Part of a small language model's weights.
Size: 9 layers, width 192, 3 heads of 64 (1 for keys and values), MLP 512 SwiGLU, vocabulary 512, 3.64M parameters.
Architecture: LayerNorm before each block, no biases in attention or MLP, tied embeddings.
Training: 138M tokens, 8448 steps.
MLP neurons of a small language model. Each row is named by its layer, matrix (gate and up: input weights) and neuron, and shows model dimensions 0-63. Each number is 200 + 20 x the weight over its row's rms, rounded and kept within 0 to 999. A neuron's up and down rows have the sign that makes its largest values positive.
After each neuron's rows, "fires on" lists the tokens most often at its 100 highest values on Wikipedia text that the model never trained on.

L5.gate278,197,186,183,187,248,202,224,208,207,192,181,215,224,207,182,225,217,201,205,192,220,173,167,199,199,164,196,203,201,217,205,196,219,180,234,203,156,253,228,174,174,233,196,191,203,208,187,192,175,216,211,196,183,178,214,171,260,192,191,209,190,190,200,219
L5.up278,217,141,179,232,207,196,222,153,225,228,233,222,204,210,205,198,197,258,227,173,212,184,233,208,183,207,186,193,175,204,215,181,154,202,158,191,205,192,214,211,212,190,215,218,192,187,187,193,161,176,235,199,179,220,223,192,186,219,207,205,200,213,169,214
fires on: "u", "il", "al", "as", "s", "i"

L4.gate457,224,203,187,195,219,191,225,211,166,177,225,176,172,180,194,194,206,145,210,181,218,189,197,205,199,227,216,186,209,199,230,181,190,207,195,185,218,216,233,221,190,217,217,204,185,181,162,190,211,230,195,196,237,198,202,178,221,157,176,222,182,207,205,210
L4.up457,198,194,183,230,143,188,216,191,167,189,234,244,214,164,198,196,185,176,216,207,226,205,209,220,201,235,202,182,193,215,200,164,175,215,207,209,199,198,225,194,170,191,191,213,163,213,215,180,203,208,185,168,191,189,172,184,178,229,223,173,174,206,203,204
fires on: "=", "it", "The", ":", "ame"

L4.gate273,171,211,190,212,225,168,198,192,194,204,197,211,190,171,203,180,210,204,172,182,213,229,241,195,190,202,209,190,186,215,203,191,169,205,158,179,177,201,179,177,176,205,199,219,187,179,198,233,187,184,194,187,228,213,201,189,207,185,217,190,225,209,199,198
L4.up273,220,210,168,202,237,202,188,210,214,167,174,178,224,175,202,202,149,207,207,192,237,212,244,187,163,216,177,222,188,181,191,221,191,196,165,235,197,191,197,236,211,181,170,209,209,241,225,212,209,194,192,193,165,228,181,214,199,179,206,188,220,166,189,193
fires on: "s", "ch", "w", "b", "ab", "n"

L4.gate27,200,192,172,214,206,233,217,184,231,208,198,200,214,205,202,231,163,200,178,185,209,213,191,168,191,189,198,175,172,172,223,207,223,217,215,169,205,194,164,191,199,192,205,191,210,168,218,222,222,200,221,244,190,202,220,188,207,199,230,192,182,213,212,170
L4.up27,178,149,180,158,191,175,201,182,240,197,186,240,180,189,229,210,168,194,209,180,223,176,216,192,178,215,195,169,202,201,218,164,211,171,240,201,203,178,181,184,193,196,205,245,195,191,184,195,204,190,206,251,206,215,209,213,183,203,238,168,190,195,193,182
fires on: "ct", "at", "ist", "os", "w", "ell"

L4.gate242,200,183,196,198,206,180,215,172,223,187,233,183,206,243,186,203,149,189,187,201,187,225,188,196,201,182,196,217,138,208,224,193,222,214,204,208,194,219,181,146,208,214,206,191,199,199,203,215,184,185,224,166,181,200,196,207,197,223,218,212,216,150,205,221
L4.up242,190,203,224,227,192,206,192,182,209,183,206,199,207,215,196,195,176,200,152,186,218,192,260,201,194,205,195,202,186,199,227,183,222,181,201,199,228,199,210,167,192,211,184,238,182,179,196,180,181,192,210,204,169,201,232,220,189,225,184,212,208,181,196,204
fires on: "b", "ound", "ion", "n"

L5.gate104,203,224,225,208,187,185,210,191,182,188,188,227,197,192,174,178,193,185,196,215,170,190,184,204,197,180,175,209,213,208,200,187,190,202,200,206,210,232,232,206,218,194,206,187,217,201,195,159,199,225,161,180,214,210,179,196,242,205,218,190,240,206,202,211
L5.up104,203,197,189,216,187,227,198,201,221,193,158,191,173,206,211,210,159,208,200,234,207,214,156,188,189,177,207,177,170,197,173,235,210,213,192,203,219,175,226,190,213,215,209,191,210,232,200,208,197,223,225,242,210,188,191,225,189,200,211,198,177,165,213,181
fires on: "in", "le", "ing", "ess", "gh", "ain"

L5.gate465,203,194,200,200,211,178,233,191,220,208,175,180,190,208,174,204,201,226,188,176,213,218,210,178,162,186,208,184,208,185,216,197,221,231,200,216,201,199,187,221,190,168,159,209,225,163,202,220,201,170,220,197,177,181,248,165,187,194,214,223,205,211,241,198
L5.up465,173,194,194,193,225,188,221,201,209,185,166,174,199,225,185,194,213,180,206,181,206,234,205,183,200,190,226,191,214,164,227,206,238,223,215,208,218,217,194,185,156,181,185,182,189,186,216,179,209,194,192,171,230,187,215,207,204,232,222,188,192,210,215,192
fires on: "ed", "am", "os", "iv", "and"

L5.gate46,208,228,197,209,206,183,244,213,181,166,195,191,197,196,189,226,213,204,205,214,215,192,186,226,161,181,206,187,169,200,166,194,166,183,182,183,187,211,202,179,217,167,189,193,183,209,223,227,225,197,210,191,205,200,184,191,198,167,223,242,214,182,246,159
L5.up46,211,214,186,177,181,205,218,211,210,169,185,197,228,217,171,172,179,201,226,210,193,211,226,222,219,179,213,186,231,184,191,210,225,195,192,193,198,200,177,208,192,161,149,221,183,194,229,209,206,223,217,194,197,225,223,214,229,195,243,161,181,218,207,211
fires on: "f", "on", "ed", "it", "n", "iv"

L5.gate339,207,189,179,211,221,217,222,202,202,180,186,202,184,175,149,200,204,213,202,227,215,233,223,219,186,187,217,200,219,173,209,209,226,232,197,181,214,200,180,177,194,204,195,213,216,230,177,237,228,213,189,192,180,197,219,213,216,166,220,232,198,185,214,209
L5.up339,177,189,193,192,172,155,213,211,201,164,193,205,167,195,215,213,194,180,223,209,191,190,196,206,190,185,205,202,189,213,208,217,180,208,200,188,216,203,194,208,215,169,230,227,214,189,197,200,229,191,177,190,205,243,253,202,171,191,195,182,210,221,222,224
fires on: "d", "ist", "t", "o", "f", "at"

L5.gate483,202,191,196,197,202,179,202,191,214,184,197,177,183,184,171,206,177,210,178,192,182,195,177,216,209,196,202,223,198,191,208,212,222,249,206,184,195,202,175,196,226,192,227,216,204,191,213,225,228,175,201,179,183,211,206,206,175,187,200,208,171,156,192,188
L5.up483,203,208,199,238,201,178,208,215,171,172,193,196,179,176,173,178,206,220,152,193,216,204,196,189,214,188,207,211,233,208,194,170,208,250,224,207,222,191,191,195,217,220,183,208,198,198,212,178,190,182,222,164,216,164,223,226,174,192,188,216,173,183,204,187
fires on: "t", "d", "g", "c", "st"

L5.gate282,202,196,165,217,199,191,225,168,205,211,221,211,191,183,178,193,205,185,186,203,200,194,173,191,193,199,165,185,207,137,188,209,215,194,174,198,200,195,201,189,225,223,204,187,174,226,206,264,227,224,181,159,216,187,195,206,191,220,245,213,209,217,178,184
L5.up282,212,204,216,205,214,200,208,216,200,186,184,159,223,216,209,203,212,211,165,199,178,177,216,190,206,234,162,205,219,239,195,173,181,195,192,212,184,191,209,176,229,216,187,217,206,193,199,174,193,208,200,174,211,210,189,215,189,229,216,188,176,194,194,195
fires on: "f", "er", "p", "r", "ar"

L5.gate263,220,209,180,202,178,180,211,200,200,220,226,249,171,159,200,227,186,200,225,183,212,204,187,200,190,214,216,210,208,186,232,189,210,235,211,168,195,203,175,200,194,198,172,194,213,151,188,220,220,239,214,223,172,197,223,191,186,188,198,224,184,206,213,194
L5.up263,201,194,185,205,204,189,217,201,167,213,173,229,185,202,229,205,170,210,236,179,191,211,223,209,182,215,179,206,194,207,223,204,196,181,202,196,221,195,217,205,228,202,185,188,213,192,178,201,220,195,205,245,175,182,174,172,170,200,191,213,219,234,193,229
fires on: "ct", " b", "us", "iv", "m", "w"

L4.gate336,247,220,213,143,210,226,243,219,206,197,210,182,171,237,186,213,189,222,212,212,190,183,186,221,227,188,175,196,224,219,177,234,207,238,190,188,193,213,193,192,196,214,170,191,198,182,205,222,223,208,210,166,234,181,230,191,233,215,196,204,209,157,208,224
L4.up336,213,212,188,200,205,225,203,226,201,159,175,174,208,178,212,187,233,210,186,214,195,195,169,173,193,149,193,183,164,209,187,186,205,201,227,214,214,180,213,180,185,176,191,236,233,163,180,183,181,238,197,185,151,189,244,203,207,162,173,243,166,201,201,201
fires on: "m", "b", "t", "d"

L4.gate254,206,217,215,219,221,214,193,214,183,196,204,216,217,227,193,187,181,197,221,220,242,214,246,208,178,184,217,203,197,199,220,201,201,227,191,200,205,164,190,199,193,173,191,206,185,158,219,249,201,198,236,209,225,177,201,183,229,195,161,202,208,211,197,170
L4.up254,211,197,185,221,204,199,215,217,198,221,219,179,195,197,210,179,209,210,217,183,222,242,227,176,190,174,199,172,197,195,206,186,224,210,188,206,210,193,202,200,171,177,164,170,187,179,188,198,203,221,164,211,185,190,182,190,200,221,200,198,173,201,211,217
fires on: "il", " (", "on", "t", " C", "ol"

L4.gate70,222,211,210,192,224,215,201,180,210,201,194,191,196,234,190,215,182,194,163,198,245,197,214,217,201,224,192,200,201,145,211,214,224,233,177,213,188,203,190,215,230,185,212,202,199,191,210,189,183,217,178,201,225,200,216,205,228,199,234,203,222,171,202,210
L4.up70,202,217,206,208,209,227,197,177,206,208,193,176,184,211,185,163,181,228,194,246,206,194,178,224,200,178,228,233,201,191,205,243,197,205,192,218,199,194,195,220,208,241,167,196,199,210,186,200,205,188,200,215,205,189,188,188,194,219,176,205,193,170,203,162
fires on: "ter", "ain", "ong", "v", "ed", "gh"

L4.gate72,192,186,170,191,178,172,200,214,228,179,204,206,203,194,207,212,205,175,160,194,212,206,243,212,190,181,206,218,195,189,206,160,216,219,192,165,225,177,195,186,196,189,160,201,210,228,202,191,229,203,187,216,167,197,208,213,212,222,236,232,183,192,194,189
L4.up72,213,214,209,162,179,182,179,242,218,191,183,213,207,186,226,213,154,186,172,207,222,213,214,153,154,167,194,217,204,218,228,181,194,181,175,179,196,173,167,196,210,190,229,181,203,227,211,190,196,185,187,204,169,212,225,213,194,203,178,201,228,201,186,216
fires on: "b", "ist", "at", "n", "ol", "an"

L4.gate253,192,208,217,199,219,195,213,199,227,202,256,199,183,183,166,149,201,225,179,178,195,211,197,224,232,164,199,238,208,215,241,197,215,235,190,190,215,190,171,201,221,181,232,177,224,151,179,163,224,188,179,177,205,181,229,170,221,227,183,214,212,159,204,207
L4.up253,220,206,215,190,202,222,179,204,214,196,228,201,203,162,195,157,212,209,171,189,193,193,205,203,199,175,180,208,213,196,202,179,209,212,205,194,190,192,159,180,196,183,205,227,196,160,172,188,190,195,233,200,198,201,205,201,198,153,202,214,190,181,192,197
fires on: "t", "s", "at", "al", "ard", "d"

L4.gate435,225,193,186,193,241,187,199,208,223,211,216,242,152,204,196,205,203,172,214,183,216,207,177,162,188,224,201,220,218,160,233,193,178,197,181,190,213,224,182,206,231,185,210,174,204,163,210,206,196,203,194,208,202,214,221,205,198,211,196,220,213,193,207,186
L4.up435,213,228,176,180,217,203,217,213,204,196,210,214,147,230,225,203,175,167,176,178,210,212,203,187,192,192,188,204,195,198,189,192,224,185,189,222,224,212,203,185,177,236,181,211,230,169,175,191,221,186,188,245,176,176,213,207,184,175,179,222,224,218,211,215
fires on: "m", "ol", "b", "us", "ra"

L5.gate6,201,193,210,219,194,168,196,223,231,192,193,197,180,228,197,202,185,224,200,175,249,189,174,196,213,188,192,194,195,216,196,188,207,201,197,196,213,176,200,193,253,192,191,192,218,184,197,238,201,227,229,178,176,208,209,172,190,215,182,227,207,212,191,187
L5.up6,197,198,183,227,199,209,181,223,216,183,190,212,188,205,201,175,183,218,214,173,227,181,188,212,220,207,204,222,205,250,196,194,203,215,187,218,238,169,231,182,236,185,193,184,226,208,167,198,164,224,229,187,180,197,194,182,196,201,205,217,218,221,169,178
fires on: "s", "al", "ar", " Ch", "us"

L5.gate152,172,215,197,176,233,226,184,223,227,182,189,240,202,221,206,231,176,215,205,215,209,235,190,199,201,155,197,227,213,232,219,180,181,195,194,189,185,188,191,168,187,236,191,190,178,186,218,235,216,210,239,181,201,193,220,193,211,235,181,236,194,197,194,213
L5.up152,212,202,195,206,180,213,191,199,215,180,209,177,214,209,214,205,240,211,200,201,205,204,228,205,192,204,235,191,185,207,214,167,205,209,215,174,182,177,207,189,170,186,220,216,181,167,170,219,174,226,226,177,166,225,192,184,191,215,207,218,192,173,184,189
fires on: "il", "b", "al"

L5.gate28,224,246,208,185,205,174,222,172,193,206,219,222,175,216,193,206,212,188,176,204,206,196,187,181,165,184,212,194,183,199,182,209,205,201,186,226,206,223,191,197,232,241,220,167,185,194,199,193,184,181,159,183,236,164,206,203,197,193,219,194,197,192,185,200
L5.up28,204,193,183,179,225,209,195,189,157,211,188,205,210,235,168,228,232,181,179,210,216,207,187,171,180,218,213,201,203,227,188,208,191,207,192,202,186,202,205,160,200,198,213,197,193,200,255,159,202,209,207,207,192,198,187,190,241,218,205,202,201,218,180,241
fires on: "er", "ur", "r", "ar", "l", "b"